MLP neurons of a small language model. Each row is named by its layer, matrix (gate and up: input weights) and neuron, and shows model dimensions 48-175. Each number is 500 + 40 x the weight over its row's rms, rounded and kept within 0 to 999. Numbers have three digits each. A neuron's up and down rows have the sign that makes its largest values positive.
Before each neuron's rows, "fires on" lists the tokens most often at its 100 highest values on Wikipedia text that the model never trained on. A number after a token or word is its count.

fires on: "ad" 17, "q" 11, "at" 11, "w" 10, "lect" 10, "ul" 8
L5.gate43:555486549461509521519460568504602529466440517540507453484472473482501578493528508584566588469462475425430481627554469627511512463470479468525505526517490440509477441460516464489511536541578446512518492595565462510513468498438590506464514476525520487514547488452527499483451519479523475509495450472505557433525481475542556520498464477483556534475538491523526459501463572530423516504497
L5.up43:589466515528554494501506467453469480592527493518502454422503557461520548569506476433531467492497538564446541504443572490469496548500502517482548464463511513507496514452542494498411504532457608519446479499489491483535545513454497462552426445485539570491488494383546543499506501488528478519508537520537520532464507502459538532464480506496533496480435514496427544468513470437539491520507

fires on: "il" 13, "ens" 11, "ur" 9, "iv" 9, "el" 7, "in" 7
L5.gate226:518514484545490489433485516529454517531512509528504488473459522544503425533540428495513438532495481541485507483454477486472539552506489492548548473457463590626490545486484500440478572524596487509490453475539489547472461521486482525534502494515492456583482490433488467426459483473455507563388447488479540462448559463472459528575504486456475524533532508473488579555520490509467447556480
L5.up226:508453482540458517474563466484546508590489502450446526504523520477458437496487522480483513457463519525483512420502428437511502571504558508552527486507526481540504511575511551511528466495533569564495481529581511500530497470463529497470542528402490556530520496439531498468532587582444544464511526531503502520512512499436471516457503490577477470493481598424441560464544495531550518512577

fires on: "E" 13, "ro" 11, "ist" 9, "ol" 8, " E" 7, "h" 5
L5.gate28:534510540467538446501545542531529521569483474585481438537586522558524454539536539568452444581502517490561486521543450514484506465505534543531565522514515518480480473466522534550558503450537490586504485529545472468526445565506484505497513445517541485611471474537492486539508485514562531512503442531429549435472514539512480480546519541479513417492414492537502548461473523491517529541561
L5.up28:463525484526569531546514414521416503536497432576468549523541539502497488500571465528502460533494499564453491483515500417524491486510572454537444497520459450540398450516494551543494520528602483566488574508499523521469469508433421435491475492503522546558444526510495436483475488460447457476509483490443486496468512531567512531538524513515472518405528476504467456537504553471547496452528

fires on: " and" 82, " or" 8
L5.gate78:499475481498472563520530554486400496471466526545554446540526508549434440499534582546511482437487474474516483495478517530512510473509481521463470504539416492447516422480505540520505491577436501589519429571460445518476472566536471415595525576511492532529562537545437450503524533481465477529463495502494517502508535505539460473515487451494528441503511461589525519494512513505519471494560
L5.up78:547451533525508513489485448512459452519479510635455494455572485465535525471506516487529516469423464437501459492473512552444463484547590483540490516509499480446479480444471538377507511498464511475457502505541471436485498515553512528517523527525474579468578466522423563513469515513425506482473478517454547546572512479474505486506490443457512563490580460474521387423466517489497499437512

fires on: " ex" 67, "x" 12
L5.gate285:510451558474420502465503499464428520562542486485569530526629542494444577515526521523507438460477526512575505508491481559511578560451523523464440486541478521521541515518386497442472519464437495472512504511489473520440572517420530449508457501525489448551533491511480470531530397520526531581518470543474505500484463591486502487476470425433529521517512470500501525442407506504556430502559
L5.up285:530514458507505503454519536523540507453508491534474572491482483434478547456550458478512536497455476489456485406515490500548439474444499537505481527536505607449478527551461565451548521559562544504423427454527484534570511547498462490474508478475558521448449507500537499485547529514470515448529472508438518535545541442442583467477518504486472532520486439537455456514465531513559520517551

fires on: " S" 41, " s" 31, "en" 21
L5.gate321:543517498455519524579556432491505480468501559462413493476491478536518456516494527536495596530480454481498550529506429506480551507490451478522498511494479459470478601509466464451510495515442514497506465474554510492456502503515511556478566524500562478511519460415525431470471441508508374494498461583477435515508472433502510503495503600527470499509526486535498514509458544596556500550470
L5.up321:527487477511537500500515488560476486452532458508489529505457474543487501540496515492466525536598497599423527486521538563466491470563463573481480525500546449481463561498508473508531568523539542498546485472521508494497506606508571526447514487490480463429514485538570539529563458566523490503518473513515465476498418474513518477524511527490506487557488566507521585551514501547519503477501

fires on: "g" 16, "an" 15, "k" 9, "d" 7, "b" 5
L5.gate457:500534520530469471529551491487537510522537472452482476505544465425465420490539451522566458483496510542517563520438497522492485553546531476451494609498491505531476528498467502418497512475506414491563477540550522553538511396525508543448471581485510459546509533503528525474521554487534527472504431524531468454552568481497547565537462534468556503478468505539487515470550512517454489527445
L5.up457:483552517500505471431473529531437501482509453557512475547464546479557455443547547421521458469422489572511568557485523505420529518520459504483527506421441562549544501519441449474570534529499452510475494466523430565436548492479498478506456537538444412451546485508513421514517506497483578540492508486548538485479497503497539459471495515473593459487483512442566517539486489455460451568511

fires on: "up" 26, "d" 19, "r" 9, " ex" 9
L5.gate414:480545487483475491505484572457503540507554523546533474508536515530490521455562578519488504531565495508506482560482440537578474439548519417550498458480545508466514536541437443436469519495483495539485441496530493523560493472551568443481583537522507470489470536467581513473480406530531522567470543539474529537454452464438544487552538424572483454493486500518541508478493478548478435524492
L5.up414:459525457447505507402505558531462420521521562519486499534517470487497568515567481525505484480575447547490492490487479479540506422523480503509447481557453457517513492562491504486527467502553467573490456528420509518499514509476483447501510537509508546406571529427505483507405540471524492548542439458462502454532489419482510467557558468514465374483453447495467460431502496511519456514475

fires on: "ang" 30, "um" 21, "a" 10, "ia" 9, "ut" 8
L5.gate155:583447486508500462530480471560484482491431441492444491526397486509552530545489451443500483485465523450502565506519483487489533519460465532489527522488501499525521461496480497490479417530506440481476435514582507516571521520469507435479450556544436611549558484511523475481510456474485433493493454473479509521480504464579428475603497480496443493590466514461504463558466500456513476511456
L5.up155:534512528450502538519528493514501547474479489522519566535476457506505572465503500492503485501522543498450518509567451529516449488424493527465512473480461454487531486497515496448533492524494481501438423480537539476473500510422469539518500580428462463483521583489564481458374493526536422534531468501554492503529518490515502546473565505499459444484432538498452457484468524466449447514524

fires on: "end" 13, "are" 12, "ter" 10, "s" 10, " and" 6, " (" 6
L5.gate239:455524472447478548520520532499517497495535512581558487500487514534548524514539509482543511511509572537494492535507490542436487506522471544507575571506442483425418503521430546460486549604505535496553378491453497536532512425556565427606503511466487515564497539545495465460453540529539548480597532536534515446508548486446515466454479507492594518527504537536522479438521490544454480525523
L5.up239:466475529469482525461553468459575484433548529517471514489626505553523510485462457536562553438407490456505450482450471593510571517498455482505479563541532504557489419548466503525517565540531533506504468442461473470505475585490469530501542478580520527485497495473496536503476425472494503477459485499573520513507555509508481490611468498530483447514530439490501502428523458488547421558557

fires on: "th" 33, "st" 18, "ap" 11, "ation" 8, "h" 7, "A" 7
L5.gate442:520527507455494508483575501522548530508506514533497517462465529469541527536485486495502543424515436424605480534478489483509460509489527496534386602482503522464523514485355496497514430513546489475506512486501437467472520519460550539493528497472557529478560407563563484457565487537547491489509536456485473547520490540449451529581500465477437448508477504469522477467488500567565500449539
L5.up442:476509464528550523494390483457525519497465505458445490467456540545489494458496553497407526466430488413508467456543548435543398455469576508519447496496552503486494499454472459475473545469523496521484538501442566595505472534522448425504535495503499428531480519555520465507435508561521472535501473553504494467529577468517534524444470494453514517483561522473485456512461542425501481453551

fires on: "re" 50, "-" 10, "er" 9, "in" 6, "one" 5, "ov" 4
L5.gate433:519506435526520522549545505552517509425475548488483504441497494548619518483507498566571515485551496449556529514479503457457516515468535433470540457549445567514496516470452467472514530527478475466577501490544562496470556413483500459502437478540474465474443577486574510488533518501514514420530493504436482480436443515496554454547457511535529510592470448521453556512506548529468463517450
L5.up433:454495493438497553567513495457450474539483492446456476479527476511620453500518471494490478516513441450574479513519497582480556556568510514462502537568421568459452521477441478590514522429497507555560569494491530542523522504468430538441498573497470479562525467503516466506542500477519490517445487483616467517544387495498508572570481451553425569512472468545473522505491454469554544455564

fires on: "at" 24, "ad" 16, "h" 12, "as" 9, "g" 6, "ud" 5
L5.gate157:556482524511471467561461559511527483533542579506478480481563513465545535511510531588533515466516506489535476457485438561517487550451442519480496427509493461442479519487522453505553494430518471522541543613513524466441449474509516448398475528479449497468498541472542532436518493508538483477429490459534513499569534518541579547501436521444575486560518498535478560432506530503464454521462
L5.up157:533495532522560551481506454540526497462511462554465556414495425467546497486510467539502488485476553479551501535481526436556460460549516470568480506496490534472478446513464457493543492569499532497491589465526491456482474507485512453440506500553433583519453489494500524498472475464471563478464525560499513478515521531493494515546455480493523515609478539514527498500518475390544474470534

fires on: "ect" 14, "ad" 13, "e" 13, "." 12, "on" 11, "es" 4
L5.gate343:595492425522443497517615512482479455553451557481500505552501412552565478470534528559569512444516450485563476531474498496508485511536502570485465511491495484481519515585469491485461461492555492465550531506601495449469487431535522506584494501506420465567491518455547473445485529474479521547513490496505443471510454536528487519467450518552508499553437481459451563460478473476505436523456
L5.up343:534472517481476449459483563523496573510468496464484452512435496523545478480484493508389479524487403505520395519479572538551452502504437521483496468477490530519513516494543538513513461453457476429467463534523536483445562477511497542511484491519484450527529585528510523518431518430420508524462501487626457552545492543542472554442427509509477522509505419493455450536431514446474488515429

fires on: "oll" 19, " Th" 19, "el" 13, " h" 12, "ur" 11
L5.gate134:561572483508512526532526521443480454582437443479480508562539539524570555509541472445479446531489468551499525409495487491500520398479449492547506566437489546529434481473505524394525488495492552426512411569535528453418500492539501440447477489490517470510456538583520507477479472461520479483395482531515473559474580576495485482521437449476552512472518451459540545451542538524424496471505
L5.up134:578504491496453521450543434442454492568483492506415546463487547516444507554539525505516520570485504508469487440457534523467513522484494457490542565499558514506568504540482564480512543553480559457481463501509522415437467426420529517517523522559371518545507522554517539458499519500494513492456545503554479568486517536456488559503566465483559534477474495468501517481557524570462456506510

fires on: "ir" 42, "re" 24, "ad" 13, "id" 6, "ic" 6, "al" 5
L5.gate34:474484529507451469478523513469513518557518557502371541517528519461499500485551534548488480481491477528582456507545462472511431520514503511577479457539441509511533466518469530544525434500505482542509511478562543587536559545571547439502508512598395539509469492479499505473511420462486533525550465488462548550435503495509477464504553521449481497528524505527457464497527560534462521516505
L5.up34:500553400529463499464459562568469536523549474549505472561510449493504462525522429502471531454418549520486491557515515514524446536498476562562452476497466530476452520595457579520478458551484434500510505535523495514545469486482487519457397521529475485467434509567516572485447516503494524522473492461479539515501513515478433452513547495465466530475621449522500493557500530564535552542570

fires on: "o" 75, "m" 13
L5.gate391:509516480526491541576504549522394491559486518486521525541532498465540438515488473513571482438454529520511518506485539484618484544495507535514539468463560515519502548490503562516538503456506542505442499504456537509549517515545442462560487504453483536455489443457498516460512476474530426472464415519498459500532459407478508529576504576479552560505573473427461464590501498489477429503411
L5.up391:577466525501457489530471456469484420596465418469500512554489485481519435480452570435483499537471502502461475464440464473608551508475455586472484547458474561518531496497484562532491492489466491435477524498527508492569451481522487500487489518468581509484467478482584494504574443521566462539541514508513492588503512443467525507475488499461578485478585465417522571541511496517512525526473

fires on: "al" 34, " of" 7, "ical" 6, " and" 6, "ific" 5, "ed" 4
L5.gate209:506491511496508476480453520453495485555518571490457486556462513465508425412517471409494449446561478548530465561450513510500554454496493472505554488540464530469471378499439442535508502542504503546482482481500493512462431508549592448524461538455483530562559470459482477498442458515496515457594448528538541509513479508528484528478490487480485523545522550513484489565407526473486508445531
L5.up209:521491472438472462498502455519433451470536475433498505467538463543542493511442431473544551485462529513571497567543453441500509494458522544499508480500509535522446521513526551499551494544458471514465385485544497476509482550494540612479502462458492558490570563538506490554492529566436418472484553545506452489495524465465523502549456444524484496562584517499526515441406461493485531493500

fires on: "ear" 23, "n" 17, "ter" 11, "ect" 8, "ar" 7, "oc" 6
L5.gate17:527405474537438471479489516520481523555553564505476440453494534497512531596555484506543555543520495537495507494411480462495561417540560535540563470528509445564454539515518517477515515524491542513495492514491532487572526466494505460499509519530486506575507521517442405447499440542545574499545451465470517468534566500441538466433469481477474482511485485518448544448460477595437512521481
L5.up17:459471516533477464579472484461447492473504488523464489553458578545476486548476520537570458536516479518499491499451487497498483463548570469455505512580466460469533478533521519513476508536492451414500532575490482562565559579576485401460529560502531486502500500548429432493517446450531514443517544501552512466544549486473522390527515491504543492437532452502497443510526513525495472535526

fires on: "." 17, "em" 16, "c" 9, "ov" 8, "er" 8
L5.gate247:449446484563577584448609517566446457520455467460458470439523540538486522555512603509482457564489473483488401460472504484443506533551536528547466493434484534509508549490454500458505567536454535521547493506516596469474540525553539498489444536448493472503396492478508489502458515520493514436454472532491446572495539428537522431508479550543488492494526535495468462510539473459449450427447
L5.up247:505510518559507542531527469521512530513474541461558475453522538531571424506517454421524495554579466464454502437478382535484523517423568561565497462544499535483508466482543557494452428525535444456521413571451513496550494526505521541481467538505518474573486507465544467483429526524506464493508538490483548483563514536494541490481541518480478514541463526539471584501476468515483558520528

fires on: "ed" 24, "al" 14, "ul" 9, "inal" 8, "ial" 6, "ent" 5
L5.gate153:515469486497508540494508502551542495427509498489511560578487447627480529406521500453492457445439467514511547535474523449494496449436527506506474602486500603474455480477540501480536476491525455488563473462524490487461478478433534482445446458531528434480440469488524586476488543525540508468510510489473609533520493571419533549471482555514580525467476506563520488470558585529515471573509
L5.up153:496581525517457560495477473466481414477458497527471545523481569501553526393531446512531561478522476438488513574501545527484490499491483484506492492489529559439515508469521469447480524523583511470582471514520466562411445446486483505448487451511495435449491557506527516478552536611469484401542476485478462461510468520474458550469497514516548493508521508463455521465559471536526519501483

fires on: "ent" 17, " —" 15, "w" 9, "e" 7, "art" 6, " W" 6
L5.gate110:492491440436502513516528536488519515491537528503555546487559513479450505479477577480551478529475521453505414471509425481581534485523521479535550544456489546480478523469484429450432532514458488538457524505495472519553523494484488518549515576492496488443582536529533506426505510502570528498574498461488410494514523431538534510550491462474483518601470448538538591506461456546489419435551
L5.up110:507555515531470444492533532487411462521356538495509520464545491521482434473516476470555552503498407429535498453513445547501547475417461553485463484440486537518573502444446570488578507548539492506428453571455436548528491484462475567527521539492429479526441510465554586509544448574579447453517508497541553531554534535528501526517480554469526542502526546521464538500550513540438524502548

fires on: " (" 85, "her" 5, "ar" 4
L5.gate341:546453436518501503471448485431532474504493463401469613540500482445502520580560551559477513523525516582517470535501550512521529530610439520464517498468504406495443518518476420509495523499552492454510450507523516518542477481512523526505493535473523493566549486431531501482529582440457509480508500466539509441476469410545520422541574507473515435467487446536471488482434440503471504468445
L5.up341:510526603558514494546516532454498502493485493552428508557506530511509498553559535498469503526493476505505450521520528610467413496565553484519512510499492510519450524492498414482547496474536529609529554502506441562491425447477556499451495500392537475543452546514498508480451589518491558483422457437585533408523527520490460499518467531477475459476463488508538497496412509557470486532503

fires on: "o" 49, "an" 33, "on" 11
L5.gate268:533554456521440460489553560509489436545448502467546476493512520527402447403587561465475498475504519483509520556514516468436518504477538483422498531502534508438502479487508489483423507502495463443505486519482561458512498486507480510481451550486489416588523492469498497537588462521557541479453513483554475465476505497480462475505532492504508585577547561426482536574468520533520476520463
L5.up268:522533524491522489521498448530514532528420508560519513527488509477467390469478449504483513388568482536586535506479484501519500397469423525490499448543548512469489482465445466424507478572448512558471477520522517553413473435498512512474481553562470452497523458469474478514501458457462468465502512532475440462517509472457492519438560497478519502496515488526509469549437596491499477573520

fires on: "ail" 19, "ed" 19, "iv" 11, "ated" 5, "w" 5, "d" 4
L5.gate177:504496481503415493518520463531509472558500568465489549521591468571535522503526523521488489547483508490524514454486493496459494469524521529544470536470497488565411533474459515465424403476625490496505442510473545514574478434477529574526504528500519485430561561443525509443463563567566467498483460488498550485494456492556525553559432471415460527488560467514500479514560487482542488524463
L5.up177:538497478543462441460463470486473492577541490461450525548522525512518486467472549457552511478493483595536514513515519523550582474475489482495410393478557486513440427491488582452476461586521430538488498532532506588581412472429479541463465500517450480539569501513482498484454466468492438586526573509515547504496452513549459540492436511525492491483464533524446490489546502482407542561496

fires on: "ar" 19, "ed" 13, "own" 7, "20" 6, "her" 5
L5.gate35:563499483490451452530528525495521496516513528523510512471511527544545469492481496495508490451507453461593503515451462474541534530557544528478578484491454445487450454503514469505470506416495482508500422512513481588461527506527464490403519527567545572518510516433510549462510524531470558495457534453474476518570432435551525439447493527469581462522492489549479512477523534473503498518487
L5.up35:516517561544516483576489576446483535518423515440485553555459496475447534552466483512504551530466550454474446518535448524497517520486533471493474485470465452533505492538469391579428462499541438480550527440492454392513512506535541506526505512543479536474446544545512520532434523581517567456483534512514482458444382524477492512535493516488517462515430520455467469529452458548503608437501

fires on: "," 73, " and" 17, ";" 6
L5.gate125:523540500484531599524527523519499560550508475461480475451540475470475458478521505511473476488452490427519533468440438498484461411529527522504469479527424473504554558486473528532457490516521434514543502558543534478506515530479499473514537549589536549484508467516509541489522522481411556555425400435490513477445517450587507553459432465568538554554501458440535507541464502540504484526513
L5.up125:482519520537451463495507474482465559499557418526544503477466493519473427519524495465434423446464478453464542536395540579500498442491525568539518499509480477516516505489485543424541506467458473473526552534500563460507602573503518506479548518504460525523543558473440513492508498438482438502423465493495512509486519438512403505468460448522582475469553496447490485572476556490575516435538

fires on: "el" 21, "on" 14, "it" 12, "ib" 10, "im" 8, "ect" 6
L5.gate328:473548568558464444549527467464459532458483502546467532528442496486501518509526543465484434476463519523489490546464521427523444442506495471497545493529515522469510547604485498507596503573506517507489429530554471491522468445549525504489531512483500519572437528459465465449531529466468507499529389609485528552451535444471534505495455568473569458415517479536475520539516458514467474528488
L5.up328:526453536487495462489521494446547535503550488517506465546478437412455520563514533468480439472485442425479517538465478421475507457517471433530531438469491495440505567535541543575496450548427519484474532542485485425436526486548475421515518508488506495458556497492416469506565520506504510499477487501493560518527532558464408446520475488503561548445447505470488474503556551480489484511473

fires on: "in" 18, "." 14, "ric" 12, "ain" 11, "c" 11, "il" 9
L5.gate16:455422540558550501485539520554535543535447552545501522499559478477537422552486580555480551480486574485541482567495506516462467525588539519511474482564389471463510530550492516438561548543516533461509507564603477572509455525474432506547494522465503468488385535535532448467498541525489493535504471543481511507468532497467524430478511490453464488428476484488454485517483515516487541529407
L5.up16:488501513576483469511535506434551581517467481488451478487567464519520474450539482537387474484518544490483496524542463524484471523454512464564481535543565564544564504507464546430412461466513537511592477449505520504544498526512466456466494528530599554529483595434499457536489546428544514501547471504468551466479493494490562560446482531487469550519479505496456499466464549467519512466498

fires on: "in" 43, "il" 16, "out" 5, "ac" 4, " In" 4
L5.gate196:491516501443523489564543572540515495470488557542484518463483525385536385584512542543468525458519474530525491508553506453460510507506528482497566556560488494581469489498497445540495492532512529497504514517507483480502455512443474501479463519477445424532392533486579510452429494544569420535533483508400560485445482501548529502510461547484421476553554442536514552477557524531428480492495
L5.up196:446543504473547511493522512471474592496549537555584461506526473481433461445550557484467418520541482594460569624547483497542522458470553530505539519489540538506490505531460527532517602543448556432488546448514434519477506516480528435506477490520512495446456510520492491507444544489517471509526503516442537496490524533531533577462424482472525524507460534501503447582536475565428484444479

fires on: "'s" 36, "'" 24, " her" 17, "ir" 4, "re" 4
L5.gate310:542508457506526592456498496471399442439483518505450522511474523494473505493512475496524513513477470435543465488568491456440534511538531506514477510455465500487426487482471468475502502509523393485525502494510503543518499503489444453488488503454486502484480511524487424469471471507532566494483452498540503502514519495483472425519541500483441441486543550636460476515485510457491546520516
L5.up310:528559561550538533492504584548429513517475478534540607486456517521489489510523503494500449479433485523456477490541489544507495515563493511526452480510450526510497479507460518508551482550453449504480425393447472553464482451465433539538451476426562570539489490576474502454523429489472479590485413494477564522545513554483459456413476456520485507439551496499541463501495494506508449487428

fires on: "es" 20, "s" 12, ":" 10, "i" 9, "ab" 6
L5.gate308:523473510512496549508484548526424546540504481517553477574485412485450497484464489616510481525460487534525515566522506480450525487550440546636536478508487474480493494492461479500541586459458527456529463457495516526480542444581490475475440453469541470496494493548498446508510432535480479482424557522547508475471514472473418480456497515457456478520517551491536462536486483487479560460504
L5.up308:506579462527499488454459572536527519491450511548528523514457531419517520481492534470538560563587463463454470539527474437487525471528496524525504475495472442459473460533524424523515591454475472397546498451506518404495463484573497398523534493524467515564498500481443549436469478525479532461467523462468479488514490576436473436521521405470519510495478443506550468537517501509502496462488

fires on: "ist" 31, "y" 16, "h" 9, "ong" 9, " st" 5, "r" 5
L5.gate399:508517520535487496477502436524555441514472552469528588504516504483495510613537546516456532464502472537514569434494469562422465458569588513395428513564485458530523443520491470508425468536524527543492478543550542528455458541512538444473477473467567446531499515471505535483488503565481486455560458494549515510527464526501465536570513536506588381524504474505483502515507495539509451474559
L5.up399:517469441515562452605453411524427479425461481500482526446452485508523509515463463504504465464471582543459547488509520470527507452571462569528470469514442446545478464455453512532494464531498542511516548496518504483549419490569486523503504501505552527484472533556546502466566482488468495486463477471533488512454477548548459493548476510510520483516503487490492415521558459445530470488510

fires on: "ly" 45, "ad" 11, "en" 8, "ely" 8, "ight" 6, "ry" 5
L5.gate475:510479533434504495454553442520501524484510567511451505583504472497537455534476546494513541504465442510483403525503490487502534466539524439495570518498445427458569511450417523522440491521521457505512458545535450514518475451497545462496484537544497485511451496476521482426406542477432479611495447524433499475446582489519518504470462550483444459578461497501508554548507602505470472556548
L5.up475:539436569452518447487487524482470556455506578504492485571466528517537499552456558441519534461556554603439528514508446489507574578484479446475558552429497432463476518456492505527464486467504520541481509516535469457469503534535462544538522501495527454527479456541523430485554436580450511551509424478467424517530516524541524510423457501545521534539483520500503440458478519524522474530496

fires on: "l" 41, "n" 9, "p" 8, "T" 6, "ug" 5, "t" 5
L5.gate480:514528571461478534490545426506508463466475478482555530545479539473418426495519554556561460513499486494490542432502491441535469479452448447491544506531559538504490492541517460527433451495516460531504522471414464528472430493478533421543489461507468555518498542477407503495553402522531580536478453494514480521431434545487472473481607480535525439530546512478496518556572534469512514471476
L5.up480:474478506466496537473538466534535498480483494507485429481487521502616452468494496529476417470498571528540515535475480468489405446485530490494439482529517493489438490532515448553516459542500485442495495523418498502514487508508538529502528482536561488445474506615449497521515460547498496526475475469486462483500511490539473503470525482465514505454566508465447567538453498463502502371475

fires on: "e" 23, "ir" 11, "av" 9, "us" 5, "ad" 5
L5.gate27:542512485541463551512488435510503491541437488531554532471531448491533459504508541493552455524499486534487492501474533510445537488508534500581452596519523442522479584466498468509496513475470546509524439508536510453489500454470569595480425579460583449524444541457469529482590529468486470481438489493540475490519522465521443512500492539490492560594473501497477486450454527521556517489463
L5.up27:561531434525428543576526485537526509545494440544482516433432482498505486452523553563448547512474476481533481510477500511517537491494543430521510457489461560511455572474560538499500577566469546477450507500527461524476598491530503465471480526531578514492434471535539539450548511513501502539496520472524529550524494529529481478437493564475522578514501523524452536533487443495468475521472

fires on: "am" 14, "os" 11, "n" 11, "av" 7, "iv" 7, "er" 7
L5.gate51:473478506523504510529523514473571538475480490561505495479529495536489491486518527541484492471486517535548549505451488507568505483507545444515479506563499476498456532514484492444501508422523459535467591455517556505499457450493531497468504584578465522491472479528434479456484543463456495555544447466461588488454442432437510575549556526454450495496409441467445529476525474480514389531414
L5.up51:421416477535489473582499532452482518511551518501495471443414471481428493535471551464520514461559515485484414404489475573464518491496545504431441464521446458478539408514516389463545548498472499498511517523458535519536532464559479507512456507544486439437553480526559504473477448537555486559482539514471488499517463447471480494436497464466499514538499495478480515458538498489482475521501

fires on: "m" 21, "es" 9, "ro" 8, "ab" 7, "p" 6, "ers" 6
L5.gate87:519522449521491507456484521462509476551458418458449574513428519517505552432466552551471476544438536507464463537484567472434484565570504498572519539470488486479463455487449503447472597415503511466602575476510456448504447443528453495521432447560501543512509535550513565484457547516507466461483490480482518487496480491534437514454540501521530463544545420491493533548473527507477547480518
L5.up87:490523499482514443431467483473474447475543510478526493451506519542528494514505475473490490525550511446497506486492388521545553526454473498555561530527583513507467544497433435580475500471500503435572547510527536471508514473520508502478447508495453515431548527478520464489512446478525482489522474486529446532519471557490450517555545497549528465539491567542569494498487525518573511388506

fires on: "ad" 29, "ain" 15, "/" 6, "av" 5, " and" 4, " |" 4
L5.gate413:515543500499473507512544487458450499629475512505530523528544438512489573520520455559496460468546513517493498468473491569529529511523486552424532530498485576478515468509509482479557534395543574482499514508504544465502442508449531463534529511447504489453479403424435517426473488470530433464475477528482525473493409403473442501547471572516512492529419503469496524499450497574482453526529
L5.up413:492582513547496502491501519508507513521526444556454499569491509499474485490528465509490501480469499509499512543446511493474569464473500503507540519482498560524522473490423454492548506414564518466547501508511475454582558486450476475503519499549498567479501596511479462460520486498496442410518498493483467543455482478509414476511434546509547541467524493537422434369554565444456419442528

fires on: "e" 30, "i" 15, "ch" 14, "h" 10, "ist" 9
L5.gate441:525530485498484473443488533537508511540487501506484426490424567447540475538514521497467449459463474497528490477460506489530477448502563492464516536557495508445460478550513531507580466593488515417505508606546533450549460478546540491485511510549555446534448479487551483477521494507485430474527415504468459479528483492494505485560415605526483531524489566496486579461552505526470489518483
L5.up441:505458476463514496435424517485513519498439455441533484505490520553569538496501394474389516507451488517506492488454505512500427552524527454451492518512484509503458443544450558461572559537523493446511443496528500497538479519520464536494490494556563546431527504515576552509576506525461474530525510492497392559600560498444545513487475543487474548491465483523455575511496473487458468504519

fires on: "ent" 28, "ing" 18, "ed" 11, "il" 6, "-" 6, "ear" 4
L5.gate53:594472512518455479424496516461517506527533470473474444470526548507473459539468539497467510467460493561550500496451511450505518519449479434526537537532536512556436534462488528516432449452527523472544470463548510534550479488531507527458538493554532511483492531532566459470486519456534507512525562473448514477542462539482458452597466542508565547540468527551524557467545541472546509471477
L5.up53:385479468414448444521537537474479464535504488456453460565432486492482449487490524507535524516555556472527537559444536428528549477526535446451482489483458516504505465532518494468505476542428537519587512513521452515445487517508492555426488497403499532490541490458581413506534511560524553467538522501489487576515547494530484581513481527491493454542538469493508468494492476555567462474486

fires on: "le" 28, "en" 16, "os" 12, "ol" 10, "er" 7
L5.gate58:550507489527480491468579476461536450501521532528471534451470533488513465492573498605449524464501496473590436506467497493560446433510454507509533563555501461482487528633481548428573477455502482534509519527529513534497402525516518496484535538542464480578462492491473495438476533452529469472524497476499511560497517508541508492441549538459461442470486485561403491506496543514470474562499
L5.up58:513517472496530572442498487463453489511554513529539484491490533484525496461525500488489494466497482481493461506464452460495443455533509501474509493548496497531456459523586522556487453543450489535456582444495472594570476593486482491500619541492483548481443524524448475499489451493536577485478512521478527537527507467509505562508439490497518503537494527494493495485522546526467418485478

fires on: "m" 18, "l" 14, "n" 11, "ild" 8, "resent" 5
L5.gate434:426494526474547520563497509492451518520479475471512615541429449481484522470482557564545524485493505576525459518510530487504488549546439477490546428538425495556494531494558450486457551521438521521557483441472463483474534506467496501553539505424485546536476439539470486453487418551565545517577470571460504473485479485448535476563481531514479498514511432472538471587504506516506436535484
L5.up434:492465471571540399470489537528526530457522558471507461581490507506510495528519541566486418519487539540489522481488522426474612545527543455415476504476440520560477545518511536511496500471469489479504532522486478505488503448519434513511450548479503498469474476546497468517498447531512491519468524509479490474493457505486497466528485524404498402536561451481479520618457519533467488482409

fires on: ";" 45, ":" 9, "ang" 6, " |" 5, "1" 5
L5.gate10:468510462548484528454477427573511466521457475485531554453461554460540527513534506535484523458515519405529491501461488524508529451525463512474496453505434549441477472489503590502517478481475473527534505518515562473458417459462594510449563526553579482513439494522510517529563500444449511590509537513587559548446495513447498573517490509593492487493549506461517527499410529474438527501529
L5.up10:478450545515533563482493463553501450504491475481506542442543538461495572464552426551451485528471486490487474514480434542441466430529496516529566488459539570439519476479528459501509537509423436463482509520544492446555492513470517460554489493516470541590451491544513474485508490459550501515503462450512520493486529525519485475514435584504497484479523422487565495580527488552497577504482

fires on: "19" 19, "ap" 14, "x" 7, "ad" 6, "al" 6, "p" 5
L5.gate227:512473456605433438523499565500614514523517484566517568594559548513532517552530538448512552485473502543551446552533481481464389488469546505522436508544435494498427444543482521490539489518517506519555505515488524519505485483474513499547484489503524494490434556521526489534493557548517525463521494436483546485520504486535490536524530531546552471543509509466463498414471461576486469469461
L5.up227:502516497549430435442539523508470537535460524513483503432523566456488525539531469502516479527510528482551535431508469543546487565444424512607475438508419525522528466486550532579504518518526506466487513533468485534427539520470575408493459471573527520543448436557464521486491497455475410571469507564439496511470500522474483444539508485500475542478494532435554503539498457454451484502571